python train.py --num_hidden_layers=11 --num_key_value_heads=4 --norm="layernorm" --positions="alibi" --attn_scale=0.125 --init_std_qkv=0.0256 --learning_rate=0.0086 --lr_mult_o=3.0 --final_lr_fraction=0.0 --doc_mask=true
MLP neurons of a small language model. Each row is named by its layer, matrix (up: input weights) and neuron, and shows model dimensions 128-255. Each number is 128 + 24 x the weight over its row's rms, rounded and kept within 0 to 255. Numbers have three digits each.
A block is one neuron, or neurons of one layer that tend to fire together. After each block is what it responds to, as a language model described it from the Wikipedia text at the highest values.

L4.up553:133142126176147111091115129127107120120114166153179129130123156121136136111134116079122102128113137108114131114176113090111135133166090154060084148109141139135115138126138140094065140121128142116122099165148084138145085147140136105113105134105142113130126174122140138094129137104182114125137113108155138112092116128100174129125144093173105130122113146088166130128121139140147146128123
Description: The conjunction "and" (sometimes "or") joining list items or phrases, especially the last item of named organizations or places, e.g. "Foundation and the".

L2.up301:183085150159112139120121135109130142151157111151113143151104124163182110125122129114111144120148152101131138132163140128140165145137077096132113102135140116143121080120121081106121111159167129131123165099119121070157159107118110164117134123108114154148091147120119119117119136119119148105115160138155110093112126113117143107121119120103081120094125127113140119114124117132119150108159
L2.up337:110093083131087142134170132154153141145129131163132133116118116110130127128115117154185163143148119146116136107167135108124175118142137095088142110136136140167156113150113113122113166170145156111102116124114110130160193111166111128105122085077115159118137102106117134103099122123112105129068115176112109113112120100117130140150137166104118182125117188111090127124148140112124116102153
L2.up394:096175115132132143123161137142158095103131124152111119165126098123101139105143130130135125118125140150096142159159134106141116152127115133158101120129167179123189078095118113139165113131111141176139111148132076131130148117104116113123112099164101122142091100146132125058088143094085075148129154129175111130129169108132175115139108133109135157110157148127141132096159120099110111100121
L2.up644:142112099103156072088129165161148152127110140110152158123115151148181081143101156150114092125130136134154093121136131133136138083125159137132158120172107138133134133116159105113112099111121121142117109139151115186129127121136132115098096173105126111174119139130154115094122150152139144114135155086190114172141162147109121084094102136132140159126102139150115122148106141142125074118164
L2.up704:124138146127112156134154112132125119116142109128154135132100131091120144096076133136150118110127136139121086086143108155150098130114120147125152115119148121081180155195110144117121109153140160143156131115166140106141148121163146110174114131122125110156106126110112106106113166108115172099164142114171130109128133118157157092127143126114105111165070119168122159166116168122118116098156
L2.up1298:116101118118106108171141119093141124078158134138128130119147126094144095126126110141130134096130148120117095114105153131110139133139118148155117106165115116155142146131139076138092138165170158120158107130130165151149184125122163101100125141155152130145126190128122088136107161109130143196131099079129126137144128131117122139130075128108127126110113128122159144091159083126104123177156
L2.up1306:129143116147143057126103118175152154116154139109154128124097126131150159096078151132117072141150121139140065144128110145113109140109125152120180164134153152096162148133085079164161139141121154095124081115130123113087150116134128124140107073097115147117148117141149129066119123118138128153151119139101142132134149149105154124140085112146120154133121147138127158092151142126139154095199
L2.up1338:077098091169125151129128146160131132140130154139160132143135100134152109111093085181126059153137141134110071145138152111118113156141142109143147123127177134136137112115133094107135125140118135128158114110151144147133167095150134101137106129105115119133119142121107163104122160134111188102120151147137117143152143118145102136120111142103151165111096129129145113123116159099126135164173
Description: Conjunctions and relative words right after a comma or semicolon that open a new clause or list item, such as and, which, but, while.

L6.up5:120080169119131143141146106102102190125068114096112131094091134114178135109134152099101117069098117185141112142178158148176131143107102103134145109090139115162100140160127120139124152155122147141118122131118064090134156109105157158151125157097073102123143126189128132149115113139137136130108147084113127157114137092103155145131141142093143163127140148123101106158133140155098131135116
L6.up172:106090116129129128112127119128166157151099117108133168083116108145178150147128073092174119139113104081132160155136120108143146132129141149132139133136166135189115111144117121114106104114130133119146135165143122139113170112119118113120109129164182156121157153097125126101121101138112081137100141108113135126099092115117144100141127127109143088099129144082063127144130155154150130117151
L6.up500:125101147142149096153132105149109095087153148065100141088116120175117168112116146097115127142175121115130164112133141121122125104200139104163144105109139123099152156152096137124166122192069124136137125132122138120093081108140134165124122132113091140131134135118123106166118127109132115165112137102144119156093122115067108099145106126096118163126132127122134152151130167177119089129108
L6.up521:136124115155140120116136114153131180138146108120116110125094154139109166112096156161096104149095141092144159140130124148146128155163099156113093114072128145157105129128119130126132132131114136154084129175125098090066183172107135109123142136107097097136127171103124107128108146103168158111149146097097103103098181134156121122137155107090133082101124136070101124180088150114102140112126
L6.up909:119164116138167085191123141183160134102131111145191089184143091111124105095034126109163128112107094155136166096157116117162113138154131166123146123101137101167109092125108143137134150098111129168058152115140091082146130095119167108181145102088127100121117139124146141119106099111159123136098124146124125110130126132112116175150159124118165110148132137129141131125136129113110129106134
L6.up917:118100149145124143099102100148136123134102119089111145120076112168117152090151134104142131178145100122147099129122154127177113124110135122135136116117098157121156124142133144134124165107176123134128092133131101092125172099079172128121151133107170102122165186133156151133118104136111140093156157151131150136108104117085101117173129083134105166124148194101130150120142133099147120148133
L6.up1145:114113130150132119129130108135139090116122115127170145093146116128127103142075168121130118117161080124153133093179164095126125137156148142156138145121145147102188174117104097116115128161109168116150107171099124135145115140144124102141132169157093130122137109152112124178136156117125144119128132128123122099143112075098103169093160152176168162154135110147093119094123133125128121132130
L6.up1465:082132149115114086159121127122132140147148084100103131112124127132178127125115134143161079117146096145151141124098101129126142131094140149093087137094140111136115131095156116147108103124097129126144148088128090139107134103128101110126114138101136118111165170153114138131118100106165100103106145162123186124123146136118116146136125115167120150110111106143088105148153122145146146116078
Description: The conjunction joining the final items of a pair or list, often proper names like Daisy and Timmy or Stu and Lara; sometimes "&", "or", commas.

L2.up325:142126088099142145112130150171126146086127133089136164177119128150073123141085113113138132129162118104134172125144150133119137073149116114136143116128148116154118127138130120100131113170132137105101148088120129114091113183153103150126078181102155108141129108121109129114132092133146119120105111107099139143134120128131098104145121152140137121137121128125149120084159154100103108143119
L2.up343:113134112127132117096161105135113148073105102138155137102142123122103135128141134172101121134158111109138142141160154117076137126124112131084149141184145113152103106156077116081161122156099106099111161097103093128120111109116111083109144151110113089071141115170119171149124186118121135091120147049145141120161109107145129121138150143151117087124123090171157114161120122146118163163103
L2.up591:164102093137132128161132156168120111131131120098098152123156106147154122119075097097108148166128105101114100144159110118146123157140201117149127142138106135121165137142126105097140118156105136082175145110148139099091133114150161087123163110145113140157148172159161121107129152105124151105110101160153141117139151109093130101114091112116142115126148140132089111138147128116150113116096
L2.up648:109112093116135124135133129124094111134171138106160128170146098113142144113118091099118096091124130125120117104132150136115091159137142140180140086127121152081147129177101104130131127136137121172137121133107081102113121147108156134168115134113080142142130171125092156112092155163140138152110112138114153145103138105119127123159134127131134166158129181145112082132173130191097149131155
L2.up833:144161051109094115078133130144136127089144088138113126080110135138124156119121186154139125127141118147128131105121067135167095113126151094136131134135154135145106168180137111085118117168122135127146141120110099120101106097134143153138081112099149103146105117131151131096129098116138114107085111156137129156127130147122156157109124108191119116168122132158131142113126142154150091114137
L2.up1195:124158152085136115146110141163108136133114117097184130111116148079099121089175134121114121120123125158142148158162137138156128186133106115134117114090146105122121132146099163142108136178093142131128127136134123084152131120125103142088142147089127150117124121125147168098167082152141122101148127123158151139091097130136144115134167140094150112160127108113146149115131112182103144131096
L2.up1434:105161123178142137136135109143136139120156135149154160128127180121128107100157150133147098134114112137106139107178106123124112158172139098105178156133118081152138109099110141178131126133138149126127116099100188072164130129117122168143112135132115146149126142133108150131123109139156163132123118105119114125088090109132105119134140105094170095150140098151078073118151156137136117104153
L2.up1452:108154138128136115151091139154128139131120121178130122124123141101139131099179112135034137124149137139111133134095116155132094080158139114155105137119103122097154155131112134127109121125156175150130085156117129155114161126112169094096114150117138105123148124122111118122101135127114166104138151137124106131089137106124172105152148140139141127148079096157148126145104127126099121186166
Description: Connectives right after a noun that extend the phrase or start a clause, mostly and, which, or such (as "Modeling and plotting", "in which", "such as").

L6.up74:135133131124119114098147115145137121094139123138146107064085147154128118185128128133097086115118093102155095115118081119155108093147115116129138099127154145161158136134137122149114165124141114109107127153134099147106096098120129106098090114155103161115127128093152127139086113125063082136084183150143118137120156084127152141157156090170132102104118116151158130106132114117158049158098
L6.up402:136100127143113117072118149085187156152075097139122095132141147140135130139134167148092119130126131138131152137127127163186148086139125109124138182126082134121138125136156091128110139129137136113117091136121141099134129078119098084117118147109133113159131100145134125145113117112132121110109143154125187146093092159129138134135117106111110150141151096157177197109099121102136135157116
L6.up470:119139143157124148133145101129138144095110128153138104129111114162156161145123157166120131124141110128126101063125134137143120141103132126137134134063117186124112141152144113173112164112141104129100139122179134156153107143150155130095149125125139107182119145122115107139119133161127122170175157099101160074125127125113118141139122096103115121181133062094118116117091117115125145128131
L6.up498:093119131125124144115146109117146170124104130124140128159122096101136154167155127114112088109149100131146120095145109112146174105102135143104145141060156114149082156132150144152148163132135127119101108123103119136117086128121103090101118112121130114106113111161100129105138114151144118143157139172104156117126102127127118093147097161120057116135114111131109163119099135114106142119101
L6.up769:155101141141119127134148127147131154102154137139132153094088139128131124115126086131135135135148080138147171093147123133157124089122147146107121140156133186133136132116132156123070141097100136118096128111099108091111094145107146145132128157155070145144167141143092151126142077115135143130116117120102101112097135109110133098135110146130141128134113156151165177116123122122161149098160
L6.up1112:117106135159094137071158147123117112126146135108118085127179107161130146096111145115167083125155100176170117104068182157153131116127169126150192110133116120126168114157143112106150116175132122132088163090115089123155153084089121145135139143124127091124154128137114096090160146118119122125148137132073146154124108101131122077148122119098119082119142117125141119138112105126115106117108
L6.up1171:139106114150127142138134140104131115125137150149143161122096138108140142137129147178089124123102148152151130109129081106177157127099117130119104130109136166134146179133126124132108140118150090082087161168102075138159093118123072129122130147122121121112138145106111107131132104117139111117152077156119179140142119086117126118121136137151109156140137118129138144127137114112110110142137
L6.up1522:145167112139153132125156122150155176095103156139107139132142164136159116176098155146070122143107128172142140123119144092169136125122158123129127114101160157113097123097137132108138129129132153116073126137130134089093108177140101106111131134190087143130163109118126186111120154127110117114135111137141112122124096142107121139095116122129155113114093122120133107119159140150110121119144
Description: Prepositions, mostly by and of, that introduce an owner, creator, parent body or place name, as in owned by, painting by, on loan from.

L2.up126:133139135142165106139135169165129137158115087119153123140097107087116170112127130126125120144111150183119129121136138057144121095112114125128115127142114087173101180125157072147155129161138108121130119118111145133126123111176139129153155157176134129111092099130171121125107142092082146078081098108134127097132112122133098147199127089136114092139110129110149140108118134131060151132125
L2.up290:156170110117073155158119129123120098156177134138118169109120112155115121130093073144143143119129168146112100164088135075153134125141140117102130145126164127167098134078131173190098101155140132122120127163147126110148128140133142112117085129079132169132124126123115121115171163101091153142104137136115122167111071140134137129127185119121107136087113117117149151131108128133130122146131
L2.up649:136130115117117122152097190134129141130130174150158130102115136119131135141078132134093124136106099178117095134137074153144138108149164111106129129146128114125074134125151144117095092182202105150111131174138141142094149162109126136146093142113137143099121129133110120147143097185155148114139140159178145169104132139124131109136157113152166160155132149151120133129132131114110135144117
L2.up1023:113130150117121155123158122138139117110090166129152144127128144140096166129092140131129123119141192121119136116122130176156122132104113107155125118131137138115106138110118097163148131128163164108130155151126155109106117124164129155158130125135130125100128191085098163103113142078128101087094093133127089114127116174148165106124134118135109140140093102156102088169128134121100111150133
L2.up1044:111097099158149152140158079173131147129118150096080134165119113139158130115115134157146171131109107177123164158174104171144156171112083112116091163169132169168164157118120110160110127166194140078153149128161103105140135124119135149158147116126114137128149142134092146136146117118118131139129142106149122116097115130146147117139116125106113134134092133119134133101147123134128196131110
L2.up1320:073149115122110099143162141141079135117092115077144118124129134148124138119133147111123135128099109142129076174123130129089180119143090137093118146130133140144131150127080103137126060151180136137143101089134138106130117133116179160105114139106126098142134110143118108138134155082107134109107150146129145119133150104125152137121181115122095164103118141129113107098131169123095155102170
L2.up1363:109174095161145117105158156111114145133151125100134113146093117173162188096106120145166119070118117174117123148116146171122154165105164119087129127129080121112128145110141138116134156132178114120113112124123116123100093084097096138140107109104137115100088120148122153099143117110143165118132121170130132096140093117153139192116123128123122192133125123136128108148180127118148168097096
L2.up1462:170113132140101151108105065125142095128132183094103106124097105139099136131118180145125185115125112138123148101160135116101131095103134118192171149128172136133095207106085093124119100118130146142168114127086130108093188122161134119106122139196171132138137136134133113143122070149107153145125144143159148120116138122076129117118102127099134147139149116099129133136126107111095120140100
Description: Short word-middle pieces (vowel plus consonant) right after an initial consonant cluster in split words, such as Sch-ol-z, ch-am-ber, S-old; sometimes the word " of".

L6.up8:138076115154141143123142095122163167108144125117167144112139144096156106126101164148152127068094152118112087162130092124126110158123116150124116113128155122144097119128096068101151135168126117132113100127122102114115142110177126142118131171087111115161055139099102129128143152117129145155110130162163137123140149120138101110113102121110129111131105135138118135126151107148128109101113
L6.up708:127110126134118127142141116130092144111106114114118153082125116115155135098101119169172079120119140105103124144133125145117102137156152117108137131130151124150138136118146137115123105142170161158147121102143081105080103121163140129103118107142113145093095148139076133116168149158121094143156145182165121110161108097142155139092155117135089127145181157125101107159133144128101083130083
L6.up742:084093179107124128167163153132119150127201102123124121137140143139065138165105130120127130125094134142146153126125113106104084103140125137134140135149133099109154144109120123092109087151082165099145144114121140091107121152156129132153142156118089108124080084123102127151126136088108110154125098154167083111125115121127105122142114099126160103111163095134129167095145113116130136147138
L6.up842:105132195124114121122148164123177157080129134105123155151154126149114081106159150141093107139068104149143172139146126131162137141116114117129108115174127117147125166129095139097118116112147159104149115110110138105096182149109112152071142110118129137143125159144124126099089166122112111171082124128128126141085126156125144112129108156121119143160146089152133123106105170103093144120128
L6.up976:109130111143098092141127110155155152120126123086109128115127110133133112146107128168133100144136133128104081139119115144131154135143133137131120146136116136127142100131083143110102141162188143135173109103147079094148132134145117125105123152174156156131095129107111117139175127136118143125135114173142103147121089159106140098145122115082150122114097151125168117152132136102102117117126
L6.up1239:107131137129107137133139159214143103110131124142156130150139102138150111110114146151143115091140120090145120107116144157156124120109122151141126126102126138165126093099112156107117109170097180098149145141110094098120138140143119095097111123082144142083114096123114099113141153120114172160129160111111144114112137096136119098124108132137134154145125165153109117132113179086134119114122
L6.up1394:110162117123145131136126095180187088092131120142151100124149134131139158093112183141096133066130097103121133160103130124108093142157116092071143112158138109118142134097096086135101116165108154132123119172121151141110161114184140096163112103100144137126108095111147092132128155102126110149119118142125097143137179120125121145083100112142142106127155105158147129110163157114123133154101
L6.up1487:110088154123119115120143132183121163114148130153159157098125138174114098173102159147103113147156160093116120111131140145120136114107121114134121136156146118149127076122150108140140134129108124096117151138092162089115126090154105094118158176132159129115132103098152105107132169088116141152153196143057168121122132092167160107120150104110112139078131170099127203097140124122141117115122
Description: Coordinating conjunctions that join a second clause or phrase, mostly "and" and "but" after a comma, also while, as, or.

L4.up908:138079117122118131121126113175141133120141135128115120079103104116115104112141118154136089110168102153147121162151108119158115126141127163088136125127163109177122132110132118119130140137135152127137147173083126164141105134113093119121125126122111075182094137092134103126109149128133141144142139140139117124124159120102130078069145097155151140140131130091099128113119150184136123110111
Description: Coordinating words, mostly and, after a comma or clause boundary, that link a new clause or final list item, e.g. ", and was", ", or", "as well as".

L4.up921:129129128158085110094142066139153162134150143103128120143133118134128133152134140134106102119116125162153105126123133133138114145127132151133140111133176149125082100120107120141175125140121170111067146137122153142133109093109120131123164085110107121133145166125075146157146102124130118101149121125124170118158134100121138122140082093135113059142115166099141120185159126126149162161133
Description: The word of after a title or place noun, introducing a following proper name, e.g. Diocese of Bamberg, University of Tokyo, Duchy of Mirandola; rarely other name-preceding tokens.

L4.up844:130155129165117121137143161100128135149143193094101134112119107152129115081142129117085086109148142183126137099108109161086153115130175193163151124089152099131131110107114121125089120153174134144119132107119133097122146113134125109122150129119191120154116144136146110099164069124077115138151123092129153165137112094151111116149111127120076111123148153108160138116129131100134080098116
Description: Hyphens or dashes joining compounds and ranges (above-ground, trade-off, 1937–2020), plus short inner pieces of split words (sh-ap-ed, B-ur-lington).

L2.up177:119138068103160137131112142164139099115134168144133183155130126122126117078127138092134108161119101165100077171101115119140149085126139169094136119101105159106126109137114126122171142127090125160137113171111091117141138111147108104117153052143121096141154113128181140172125100117089100139110108140124127137143129131137144147128132120172183102171148120155162130109152162126163122137136
L2.up695:115122127139125132129114100153127091109109135133148118071124135114146120162124152089147136127099139170136136136165132074144179108136132166151151147160134133134152109089074117106135147121116151136117110124127110137128168093113155164154095129164127152133160140116145177091119100119095084124156162111084144119104095145176070102111111148102097107098135180173143073147132136155158113122148
L2.up823:119168140139128130075171148139130143164102127141114115086132098092103081102124131151181158110085102155174102166122169145076134117120104119157149108174148111144128097137080114126169156154088129140098157142098112151085126129137116181189120134107134118113122132139102142120117164157097097123126111124145127153127132116143179120153096135162126126131152153132147088116131145118140146149165
L2.up834:173086105156149131109156123160154108110113128143153125131105113112125123122141160120141131099138131122116124124135139135119118150119154150087135180118118165102170140144159139159109112096136126116101168117163110123122129069152173157124091098081117155161091134076142142116117085126104139130089106132155140117147134108107155149139136101137128173157113174165070148108096131130126124117125
L2.up912:137133097102128118105153123121096123121076132146142127108146110137162109119116168153131108151112109126136115143085121138080154153147153097145157125101115104126116119123105131138140153107126155112129092106166119093139082139106096092136130136138132101142131131130166116118117118102126169156109173120091128109149117133112139151126095090098182117102142118154182152137116140044114139131130
L2.up1040:130101138114148164136112093069126144137134158083091116111138111158136153136122172192143164142156097121116095175103085110138110159131157127079145129125129127124087076122135118121119116131128175139167108124151091066159130117093142071142167101125152142124130160131153112136127118107145138127107122153150137126116150110140090118077131115090133135101128146115140156169083180166133116142132
L2.up1094:118118138151140134105143119144125128121132151115108204084130154082086144120144124176131158111139123119141132126082099148112106155099120105155131137121110089146147146174109091092131132123157124151125117151097111169148111098128114149153145141127169131102186175120170139149111120128099124049127167118121105147091137145132075134101115178119113084108149175145135110132086110098095147121103
L2.up1255:149158163172151105117147171153138127149108123117119125142112134114130110105100123130169081083139111062139153176144108136135112119151089157160127159129136118131111128068128127136138147094111134146101109137176141149141094111077165134142125136118140122125116142131080103170128138112125166120122134143197137160134103129193149114125123144130184118096071138149153109154109148106136120111099
Description: The word "of" linking a head noun to its complement, as in son of, a string of, a third of, father of; occasionally other suffix pieces.